From a checkpoint of a small transformer trained on Wikipedia.
Architecture: RMSNorm before each block, rotary positions, no biases in attention or MLP, untied embeddings, normalized queries and keys.
Training: 492M tokens, 3756 steps.
MLP neurons of a small language model. Each row is named by its layer, matrix (gate and up: input weights) and neuron, and shows model dimensions 16-79. Each number is 50 + 10 x the weight over its row's rms, rounded and kept within 0 to 99. A neuron's up and down rows have the sign that makes its largest values positive.
After each neuron's rows, "fires on" lists the tokens most often at its 100 highest values on Wikipedia text that the model never trained on.

L3.gate469:65 48 50 50 53 54 57 54 54 35 50 44 60 38 49 37 35 78 61 47 79 59 62 71 28 60 62 44 39 36 39 40 33 38 44 56 42 43 33 45 67 43 45 16 39 51 51 63 46 42 64 46 44 55 52 55 60 53 68 56 53 51 42 58
L3.up469:54 44 26 53 50 54 54 55 41 43 46 56 55 32 58 53 51 42 60 39 43 64 47 47 63 75 68 70 69 39 63 64 56 52 52 53 49 65 53 48 54 55 39 57 43 54 38 46 44 39 49 45 74 35 51 29 54 70 63 62 60 48 41 50
fires on: " Tom", "===", "able", " goal", "====", "ner"

L7.gate556:52 30 34 64 44 57 51 56 55 52 45 55 60 34 42 24 40 53 65 49 75 49 55 62 53 54 43 46 58 50 39 44 57 60 32 53 54 45 54 55 42 59 48 41 49 49 44 46 40 40 40 52 56 52 54 67 26 46 55 64 63 50 51 59
L7.up556:55 47 16 43 53 69 51 68 61 58 33 34 46 48 44 52 56 44 60 65 53 69 57 32 39 50 61 56 62 69 47 54 45 55 33 54 41 58 73 43 58 53 53 41 62 55 52 46 67 63 39 51 62 66 53 55 44 50 56 50 51 50 46 60
fires on: "==", "===", "====", "n"

L12.gate157:44 51 54 33 46 61 40 51 61 53 48 61 68 55 41 51 29 38 44 54 58 58 61 46 42 56 45 47 45 57 43 47 64 50 53 48 46 58 55 74 36 56 49 82 43 31 47 41 62 43 63 50 59 56 49 68 41 51 67 58 62 44 30 65
L12.up157:36 44 58 68 33 58 55 50 56 65 37 48 68 47 41 51 52 40 65 50 58 47 59 44 36 39 45 48 60 69 54 42 60 63 45 68 49 56 54 47 46 49 51 54 41 44 53 60 49 53 42 47 61 39 67 76 51 58 73 36 52 44 45 53
fires on: "'", "iv", "ver", "ist", "e"

L11.gate42:45 40 55 45 66 56 62 44 62 60 64 40 59 47 44 61 52 61 33 52 63 49 51 54 39 28 55 38 53 48 43 40 51 50 47 56 60 73 54 43 52 50 55 48 49 67 43 67 38 42 58 45 40 35 59 59 55 56 53 44 46 47 50 68
L11.up42:49 57 46 53 49 53 34 53 61 39 43 51 45 69 59 42 45 51 44 49 48 53 41 37 34 52 48 53 57 50 64 60 65 44 37 67 53 53 31 52 43 50 34 50 48 45 37 46 38 55 43 56 55 58 70 46 47 55 48 40 62 55 51 53
fires on: "ly", ",", " and", "ally", "l", "tro"

L12.gate429:51 44 65 46 52 69 53 47 37 50 53 58 40 62 41 57 48 51 48 47 48 35 58 62 69 42 53 49 66 39 48 46 49 66 72 64 40 48 54 41 65 59 37 62 51 54 60 50 48 49 53 45 55 67 60 54 61 44 74 35 62 28 58 39
L12.up429:50 48 67 52 50 51 55 54 40 60 40 42 77 58 53 43 43 48 40 46 56 54 49 51 44 62 68 47 59 39 52 53 56 62 48 60 47 53 59 43 40 57 51 55 46 47 39 48 43 37 43 45 55 61 66 53 50 36 49 69 54 47 39 47
fires on: "un", "e", "st", "at", "o", "or"

L12.gate494:49 56 38 55 45 56 58 46 58 32 50 71 39 44 64 42 51 59 54 56 46 51 35 40 49 43 29 59 50 43 59 37 34 20 44 50 53 45 56 60 58 45 34 36 33 27 35 42 50 50 67 44 66 44 47 55 38 62 43 52 45 45 46 42
L12.up494:48 57 53 40 53 48 55 54 54 54 66 56 39 40 55 35 43 54 64 56 62 50 54 57 24 45 52 52 55 38 53 58 40 33 43 55 40 46 55 39 55 47 52 48 44 47 52 51 72 43 44 41 64 49 61 54 62 49 47 53 60 47 42 46
fires on: " Da", "ar", " Wa", " Sha", "s", "board"

L7.gate37:31 65 43 69 51 48 37 52 67 62 39 71 41 47 57 57 67 42 54 67 47 54 48 50 53 51 48 63 45 53 51 55 46 33 50 44 51 58 36 41 45 40 56 54 59 42 62 77 42 27 57 45 40 66 56 43 51 42 47 40 54 51 42 62
L7.up37:68 56 53 48 21 57 57 66 42 31 41 52 55 51 46 61 62 30 35 60 41 39 58 54 41 30 44 61 55 71 54 50 29 51 41 50 60 47 62 63 54 46 29 51 57 35 45 67 54 39 48 61 59 52 44 73 45 41 52 51 42 51 56 56
fires on: "ic", "al", "s", "l", "il"

L10.gate457:38 46 57 48 60 72 47 64 54 44 58 56 45 46 55 61 40 61 32 41 32 29 65 27 57 55 36 51 80 60 43 45 43 70 51 55 46 43 55 58 55 51 52 41 48 34 34 61 60 67 43 52 48 53 53 55 35 57 55 51 62 38 40 48
L10.up457:64 55 57 55 49 57 35 42 62 44 60 51 35 60 33 44 60 62 59 65 50 59 61 40 46 53 39 57 58 39 63 38 46 59 48 46 48 57 53 45 64 42 51 45 47 43 47 47 46 54 31 50 57 39 39 55 40 28 57 40 57 47 34 58
fires on: " ", "f", ",", " |", " the", "-"

L12.gate8:61 34 62 62 64 45 37 50 57 59 33 40 57 60 39 60 28 56 47 39 40 58 52 49 49 52 53 69 56 64 56 41 61 53 52 53 43 49 57 62 40 60 41 61 43 45 58 58 45 32 47 64 40 51 45 63 37 47 65 43 43 54 43 43
L12.up8:52 52 40 67 29 62 43 49 65 50 56 57 61 58 45 51 45 39 43 59 53 58 57 38 54 46 26 57 37 41 51 38 55 54 60 62 52 42 40 33 49 47 53 39 44 54 57 47 48 52 40 38 49 61 25 61 49 36 71 30 31 54 49 48
fires on: "'", "ver", "hi", "ban", "al"

L7.gate99:58 72 50 62 40 55 40 55 56 64 29 50 73 61 43 49 57 52 48 58 39 46 44 60 53 38 44 74 51 50 55 54 44 56 66 39 47 54 48 57 20 69 54 59 52 59 43 45 54 43 52 51 58 39 64 37 39 77 49 48 56 36 62 42
L7.up99:65 57 37 40 36 75 48 47 54 62 51 57 54 59 36 55 58 39 64 59 43 65 48 47 44 30 41 59 60 51 42 68 56 44 48 46 42 38 47 59 54 53 53 52 62 63 51 38 41 44 51 53 60 59 58 47 60 65 37 55 56 33 64 64
fires on: "s", "ion", "act", "la", "ri"

L2.gate438:38 49 59 58 43 66 57 62 50 46 59 55 63 34 38 43 46 39 52 50 29 71 48 62 39 52 48 59 64 59 47 42 53 72 39 43 59 72 38 51 57 60 54 61 63 58 42 40 46 46 37 45 47 48 38 52 50 46 51 42 29 45 45 50
L2.up438:34 41 75 41 43 50 52 49 46 62 47 55 63 41 35 46 56 45 55 54 41 57 56 49 40 49 32 68 58 56 50 39 62 54 50 53 44 46 31 53 67 50 62 76 67 69 52 64 60 54 54 59 35 43 53 57 42 66 67 41 48 69 56 57
fires on: " appear", " final", " again", " describe", " last", " used"

L3.gate227:36 67 33 60 64 51 41 61 58 50 60 47 47 72 42 55 47 46 54 36 42 36 57 49 50 47 61 48 50 62 42 49 33 59 42 51 58 36 35 29 30 78 49 43 57 54 57 62 41 55 51 51 27 43 57 64 56 46 56 41 37 48 63 58
L3.up227:48 61 57 51 47 29 34 45 72 45 54 55 60 52 31 57 53 47 44 55 66 58 55 48 53 58 48 47 51 61 53 54 58 64 48 48 50 55 50 36 53 55 72 68 59 44 58 36 50 54 58 35 63 52 45 45 62 56 36 56 43 49 42 52
fires on: "v", "tor", " m", "la", "ign", "up"

L7.gate434:49 53 65 60 53 50 48 42 61 38 43 57 61 61 52 58 35 53 34 51 64 62 40 73 55 43 50 63 40 53 25 41 47 43 62 42 48 58 38 34 41 59 46 56 60 56 36 72 52 45 57 30 47 58 53 41 63 53 58 40 58 43 47 44
L7.up434:56 54 31 57 39 58 54 70 48 61 49 53 63 48 52 45 57 47 56 61 43 38 44 50 53 51 61 72 65 65 54 40 39 47 30 54 50 57 51 42 57 65 44 50 50 64 51 49 64 51 61 38 55 46 76 46 36 48 43 51 31 46 47 55
fires on: "ed", "s", " found", "red", "es", "al"

L11.gate499:54 42 59 53 46 47 37 49 52 51 72 47 61 43 49 48 23 47 48 54 52 53 56 50 56 34 46 54 46 42 49 48 25 50 53 49 47 62 52 43 62 28 39 67 54 54 35 58 37 41 56 28 49 41 74 40 58 63 52 54 63 51 42 42
L11.up499:45 55 39 47 53 44 49 63 63 36 52 32 49 55 54 44 45 55 40 38 49 41 52 51 53 40 37 70 33 51 60 63 59 48 38 57 58 69 22 43 54 46 38 74 55 54 41 52 56 55 65 52 52 55 47 50 47 49 50 54 44 41 60 40
fires on: "ly", " not", ".", "ally", "ab"

L6.gate265:63 38 60 62 28 62 59 63 54 53 58 72 74 54 61 52 53 49 58 64 44 62 74 52 57 55 48 59 49 54 44 65 37 55 42 49 54 41 69 59 60 41 47 65 74 31 45 41 48 61 52 63 63 53 43 43 45 65 56 45 42 51 52 56
L6.up265:51 43 55 41 44 65 58 47 57 33 50 51 58 50 65 43 63 57 45 63 54 52 61 56 51 35 53 49 58 80 38 59 38 29 55 60 61 62 39 42 73 55 57 38 41 63 39 74 40 44 54 37 51 48 59 59 61 64 37 65 56 68 44 43
fires on: "P", "er", "e", "K", "k"

L6.gate219:52 55 59 51 43 62 37 49 58 52 35 56 54 53 42 45 40 71 55 60 53 41 39 55 45 48 46 33 64 51 36 52 67 54 28 50 48 38 53 55 41 31 52 29 34 46 60 53 41 35 30 31 35 51 47 64 45 33 53 58 51 35 41 64
L6.up219:42 39 39 41 43 66 58 58 66 45 56 53 67 49 51 68 43 49 57 40 64 64 48 54 57 87 69 63 40 49 50 55 47 51 47 38 50 55 69 39 55 66 57 49 44 46 51 65 53 48 35 63 40 39 38 46 34 53 68 54 51 60 43 60
fires on: "===", "====", "f", "=="

L6.gate42:59 49 43 42 43 55 46 61 57 37 49 61 64 42 62 46 49 35 67 50 45 56 45 53 46 39 46 50 63 48 49 53 35 63 60 51 58 66 54 33 42 44 50 52 45 49 46 61 45 40 34 47 48 62 63 64 61 67 53 54 41 56 51 41
L6.up42:38 52 33 54 36 42 70 68 57 48 31 55 45 54 65 49 50 59 55 54 49 50 57 33 40 48 39 39 39 60 56 63 39 40 44 47 46 40 35 57 52 41 54 34 32 46 61 60 52 43 70 72 38 40 51 60 59 57 55 54 60 55 78 55
fires on: "ual", "vi", "g", "ent", "rect", "li"

L7.gate125:48 66 64 68 59 74 47 53 45 40 33 45 55 56 52 45 29 49 41 55 51 57 38 60 55 44 47 63 54 47 55 62 54 39 54 45 34 58 55 59 34 75 52 54 43 52 54 40 61 45 51 51 52 64 37 61 46 65 45 53 50 43 35 53
L7.up125:62 57 37 45 39 51 41 26 33 60 47 40 70 52 43 34 27 58 46 59 49 52 47 49 57 33 56 46 50 50 34 46 52 34 36 39 63 50 39 55 50 57 58 53 75 59 56 60 48 45 41 52 55 46 47 59 25 68 64 44 60 47 35 48
fires on: "s", "e", "ed", "la"

L4.gate635:58 43 57 38 40 64 66 52 53 51 43 57 66 54 34 43 58 32 52 56 60 40 34 42 52 60 54 34 48 58 28 32 52 39 43 46 53 52 47 50 50 59 50 34 40 52 57 70 47 43 34 42 49 37 37 60 31 60 49 59 48 45 25 62
L4.up635:69 37 48 54 44 55 45 63 48 47 37 47 62 29 39 58 54 36 62 45 63 55 55 63 54 55 60 49 66 46 43 44 57 63 46 44 57 40 62 46 56 50 38 47 37 48 50 46 49 27 45 32 47 46 51 68 26 47 49 55 41 46 38 48
fires on: "===", "==", "===="

L6.gate55:38 52 41 58 37 40 30 57 76 46 50 56 61 58 69 55 49 66 53 51 54 43 41 45 54 53 61 31 25 62 41 49 65 70 52 56 38 62 42 49 46 49 44 54 67 22 35 47 48 42 41 44 55 59 59 39 43 36 43 35 48 32 41 53
L6.up55:47 51 52 54 37 52 54 78 56 37 41 49 50 64 44 47 52 33 58 68 45 52 41 63 68 32 58 44 45 50 47 64 52 55 45 52 65 51 38 68 54 60 36 58 56 60 42 33 37 48 57 53 40 65 55 63 63 36 47 47 29 51 62 45
fires on: "il", "le", "ic", "est", "ed", "y"

L6.gate18:35 50 36 57 51 49 34 51 58 44 32 53 42 53 39 63 43 53 38 45 34 56 60 56 62 54 48 64 67 34 49 60 44 43 57 61 50 61 45 30 40 47 46 52 42 51 48 63 55 39 55 43 39 54 55 71 48 53 47 27 47 63 60 56
L6.up18:54 47 60 48 53 57 57 45 43 30 60 39 37 48 53 40 28 44 40 45 56 51 46 51 69 41 46 49 47 61 51 45 48 46 45 53 52 66 56 72 54 47 49 55 45 42 53 44 56 50 55 54 57 50 58 37 59 55 41 52 40 58 49 55
fires on: "l", "gin", "il", "L", "t", " gene"